{
  "d_model": 256,
  "n_kv_head": 2,
  "bias": "qkv",
  "tie_embeddings": true,
  "init_std_o": 0.00628,
  "grad_clip": 2.0,
  "schedule": "wsd",
  "final_lr_fraction": 0.1,
  "seq_len": 2048,
  "train_tokens": 441000000,
  "dataset": "wikipedia_en"
}
MLP neurons of a small language model. Each row is named by its layer, matrix (down: output weights) and neuron, and shows model dimensions 128-255. Each number is 128 + 32 x the weight over its row's rms, rounded and kept within 0 to 255. Numbers have three digits each. A neuron's up and down rows have the sign that makes its largest values positive.
A block is one neuron, or neurons of one layer that tend to fire together. After each block is what it responds to, as a language model described it from the Wikipedia text at the highest values.

L6.down139:110125179173147165096134111071180138104069110145120142127060144137158099128122161109099114116097069120161168168111092079150123130136192124132124133052150081139145084169141096113166122124121126108178150133139154095173108087123092079106204080194181138176115096168152118118130094107180135132183100185070128199126093200145131159077163086170123128129148097130140173119138088131093115106147
L6.down229:072135153147116108166110067171121125109129074139124136089121163068106160147125074140167114115075094107155123167124112094072145119131160170173168100124105141091134173106063124073110136099091160189137063142085105059089107129142110087134185138092131101103171105130131106147086170121069108131099113073167130138139109139085144174138148136173126185123082139082130132182086113128158125156127
L6.down310:114118141137154082100099101135128149099138095114128122126103132112160171132120066129117088134142123077097094089151167118098124079125199098119129165194127132069101110123072116095146093096157109163133130161107099099140116116192087123063161117106130127141087103131199171159167161147132174127104152145149077178128141101129079132154112131110069167143105107154146104093113200129087145159100
L6.down338:150098124110136142164162143146140189090163121104144147129103088164162122079054179144114134093164135161118136160097160144087093095159130166157125088160119091159105121104125122107123165083168088071190119131090099169180142182082110076130135151094114079177147146136140054133114046109136133158158157120120101132149081134156152063123116156123107137127183108157151128097122101187126103100142
L6.down339:115137094132140146116104092111116143150146106105114159120154093147150141154179101156094138145118084147094087160195159145135135109103146068080170155138109120134122173136041131109145111123152140100128065148134134134137104120130100153119135169131136140184112172139155147107097128033167125058114117099153164118088099133144131065110176103155079149108147074086131146127135170113114162144138
L6.down399:170166158123168088134152073146173144176153127181069109158123133129124137088140175133114148115133189092123130139109124157130141114129132128138144184147057150164075093104057085112126096115176113115178198135186075071173078122148115149148147152132150087082085123111153130179152059084153115138088169101146099157108129098083114135108142101133099074112125105153134105122101153133112128170143
L6.down430:169123153077150114140143098101173129089148162085104125118150066142098152125123112123070095107100088131157135110167125085124129098162118152096107141180138077163162113129128096107135151111105100186122107132096130121153137071142167148097150148111138090126113078103100060116091135172124174128124142174121096083196170133086116113140161117172146167168142136071095127092108183127152134158175
L6.down445:154109108162158143104131117069156144140153170073128139132123140128174176156173096129144182149106125133145133207131142118071053192127152104140128109174107179159115098105083107101108158106132140108130113142138117057163081067148157119104168111132138082145154131095099135148117099104145171136123215094131078144122127116098105145140125103124071126138150156143125076087101123086104208105120
Description: "of" after quantities

L7.down91:157080106107135171109153108117054136153129134105111088180108132128104140107133105131131171136104130136140159142052135159078138128114121121121103114143209109116132127113156128092045134166105130095115130135140094164147128133137104149143184083130123158135120146119149156095136132069113129141153097135107115164123183151128109126124183148083147123092141124107139166124103088117073162200131
Description: Past-tense verb endings

L3.down21:152087084133140134151136139165105125148177110113190113158107118145112128131133141079146141123164145124152171142127188106127125182153093124128112127131095144146155104082152118112081155126120142138122093163170138137117104111151115135163106126142115124122074179213161056188146121158120178139105105072145134120154135159166110185115103101124146122154144134156107076090167089144126147110132
L3.down41:177119143112112111120107137165053156145122138125161107230129136121161100164098124173091143145143064147099193138195100090174184157109157080168119127165128159179171175112126168124134129130080150101101195185138099107118114191101117115136078112128134138165166138147146150108173134110145098092155091147086141177137083154135158121190128170134123144188087117132162168104126134137097086096080
L3.down98:149181133149158103173145151137157153108143135126108083106072214137127143201123074127150100125040106138140176110123146178112109148104057140143192127167109130171131070115126166166125179128132107119179079164133069129144123110111132147143140120149112101172144128167142121169133119147105176158091124131132127145096104106096131086182123104101154136148143125120148105163154101133119198099141
L3.down170:138133154107110141168079099113134139204166175099152148122152126156154126169127084113134088095170129062166132112124181172109121134174132108140112111181040135108152130124075123168162095130176120208145112128125092129214161086130128080130123192145127179165134119167182117125125151093112152136153086147149138113154109203145110073142167123099130140161130162122207115107124148187110098105094
L3.down257:130117155178082114164138100101158133092134139077126098131167117148152164125119167112157119126122067144146121163119106085086128182081169067109161130123108217193117166150079160099077150139113171101123091131121165088141165110131150109127122143088114130128132198084107086118061136165092178157123093130103135166117153171159133126095098172129190166096154116129127076164130108091097166160114
L3.down322:120137120147106079133126096089182137153178109102164124128087127133111124183143125096149121116128126146076044174147107109099134114134162128099127121136192138132096138090128160104161165136084146188107129084139147107137159133126189183131077145086121140110189135168161098105097085113121162110146196108148119164124108146113108117128130142006143118160181145130117073129164122161192100106163
L3.down350:102151141137166133153119116107132170136158120066127127117159193139142158130127060094091155079087152161114109086108089140094064127092152147074148077179196146112150176160154189091112081143147136099103077153097095080170146156139157138157110113090165110081183190091154111115083098108151142166147174117102120152100094127107099115113147086134085132172127151127134139139128171133130152142094
L3.down464:136081144181102152170184127139145115134128154076135127195174173090102164142130138119141140121130129115093126072104092171146085139128143084138225075126089116143143125157066187120179139134081150132122112075113101141135108174149071151134096101121062110143152142110131114098083121147077087077132119135154091089172054115127055146155119152065163106134145150074119202116150153153177149172149
Description: Relational "of", word-piece continuations

L7.down224:107147156117127125137091159092111132096149129085140088107135153151164130106141085114169158080122113125146175130088149100117067144076167134071083096121140154092123131103097161103094126184111117147114194151135117121121167139108177110165157095145184129155095104137154076151110067074129133089061159139092142158169128173134162121148126152142090155092147119139109144106116165117071126094125
Description: Preposition "of" after nouns

L3.down3:161136144109121134154138172088101120156082116149100135119116123126048130140141162148102145165107151145135082152156097173136114124116134114084082125108153146148177157098118241135076173113108138063126148155144129143126059197099141111165181154124137103120153137157129179171154116129135087079192122119141138103164114144226173205172079113115151117115126127150118090191100088155117168123073
L3.down106:155125115126125181113087133087109142153115130116133132148131127069109156124151130181131120163091100119124131141144134148114102119162146150109146140194168169130142199075168163128120121144105104099139136105151139119185189151166084169092131102120208101140144151121112104155117108113107125098106190145099126159148124106141153111094124094098175176077168155140193078154168155158077077117096
L3.down120:114130142104142152149187061107101100149138133161145148101128124104171123181129142142185126160108130160110112134104122170144138134165094128090095169202142095109125126173158140086111135115128094146105181143138121136119103181120112075158184107136159198125136175132118128070114070107138181186126086106147145115135183152178138170126114153081172115098112136120094188127127132183121121151085
L3.down128:127115115111124153121160204115126136167110130129112120129169111171173123142142147134153108121101117156071132115132166088157102118132138186167167156077153200116141109177190064113085070120139104143088163134151148091145139076169113168113118101145086161204137133143157091099121136097062116090186114145086060180073085159068126131099121088224102158068097151116138126108116154164172102192122
L3.down333:119132110115128092167065093155110067121130100132114133208124172062135168145134091105143114105121126133103106176128148121068113139147108117092148157179150148126175139114110137102129122133139111141134128155093182132115125096080159158169152190113072208128171127156186085130134119075147080108115114117165148151130121093111087084151084124200131164105162133100074162151195109119111178098126
L3.down414:172155170120145150135167167192122159079115184122118133168086136122092159084144110136182104142111115139097169176155134155187128158089125084097092154128101064123092103069149100082125065167089157109118181212096148100068108121162146172143144148109185094133142076120053099153164158119067112120163099092129140108103214102142081127136130153125159161146151147109113153102160148146145093132107
L3.down492:086108172111171121082126090113168055212110153083141149114147106149091132135117158145111135148129075181139158099131119170161141082121171142083127138135103080105140148159130128153149117106119038145159113103157147133162163112106118089168183162146165089156106119138150085075206078170129120102060037125146126144174074132141166156070173148136101129092111171122201130092136145100143111124137
L3.down509:124173080166151172132155147135136140112089196089091145169140131118095129177161143141121165111108090102185149122132168184132159134179126084117125129148133103109130136136142132175117150135056051095130116087075125122130068076096073132137136146130168107145115134090084089073147135104137146112129184134182164143085189101130133171101148174167135100055086114169107115097149087086087150195137
Description: Rare mid-word letter pieces

L6.down83:088122096222131143118131097107151138114126140094137094118131124103121205212115128110136127138139118175121137133120154128125136095137129140082097124153109154157148104130137049115090094094175100130142101145133070153125115126123133118098202114159199146146070091093140127172101096093125140104138136173135158156151128105111160181110147117149104093118075133112079144088075127094094123157182
L6.down234:173182123244168147081147156124125222098113145123110155150126148115148117105127110077160161157178081124107074108179123145106101088151087140135146130148103101128183156163168088135115154105044121154105136135139146149146114120116105089182141100133150114126159127123121165126133176165127162146149100152153137196197157112156162093133147132180072100111152122083145097141131107147137142104152
L6.down343:164123110121168149127130104060124149077111113083102061168077099161097062112107165127144128123163111090144110073181101142126076036149102087110131121140133132119167110100128103106162122087101091060137147132105161158113080193126171130156150125130128102130162111152166087148122125128177101124112147143127162093139151088105135167120151092138104114179111103131098107182107117131136121144096
L6.down344:156181135106098129135093207108108106100091108134107064150098122115084107170161106094175105172095098119135153103157060069109120167163117115103130122144174100143133117124117143038160162079143129135139082144142162166148064154162152162102073129098178151152116129100094117110144106102137138092158159095065111105144174174187110087137159070146129095110132093123135111195096109203092106102157
L6.down377:086147130167118185091101143158153170118119107107147127191131110148138121145134099148116138177126087161204116110137182089128134147174084085093162073140176060096151147116142061167116135103123124100147100099178179069109157147127091156118095139070183080163181163129128140122159193161074182126121120126108165123139162167181079156105094148117166135125091149105101102136106134133137167114161
L6.down451:139173140104105154110161117153118133153206132164080141165140156141168087114157109146082124104148145106114073120108158126111147091109160099182151129058107125119105149123158168131245082159168124073130141133095134141185199114128128177121103194125080144163120130103112194174131127079151116142154162139072120180125113127083209133160161148140120149144135134116078116121118116100121084132160
L6.down487:189086077126128136110128105114119139149179166125140086178167130056155166140071093164088091177160168107142120096147102088132165120128108108084097121155131147123132111081110193133087091159131129144081150107092123124087120143162156111115163179115150118168155083144126085145132201185126121172150085117138116142167114109165188122170111135141115102153158163152146134156150123116137143050105
L6.down493:173124104152189124061115120105194132107105162134105106131178144121125157160138119143127065168136131119097096142155095126121148122086168149102169121180115133151141134104153094145139137202159151112092134109157155105120104120115114163131057174185102122106138102110141146102047148075143162130097167077166130097109122146117089122150029073123137123176158118160105133131155102091133040149096
Description: Mid-word letter fragments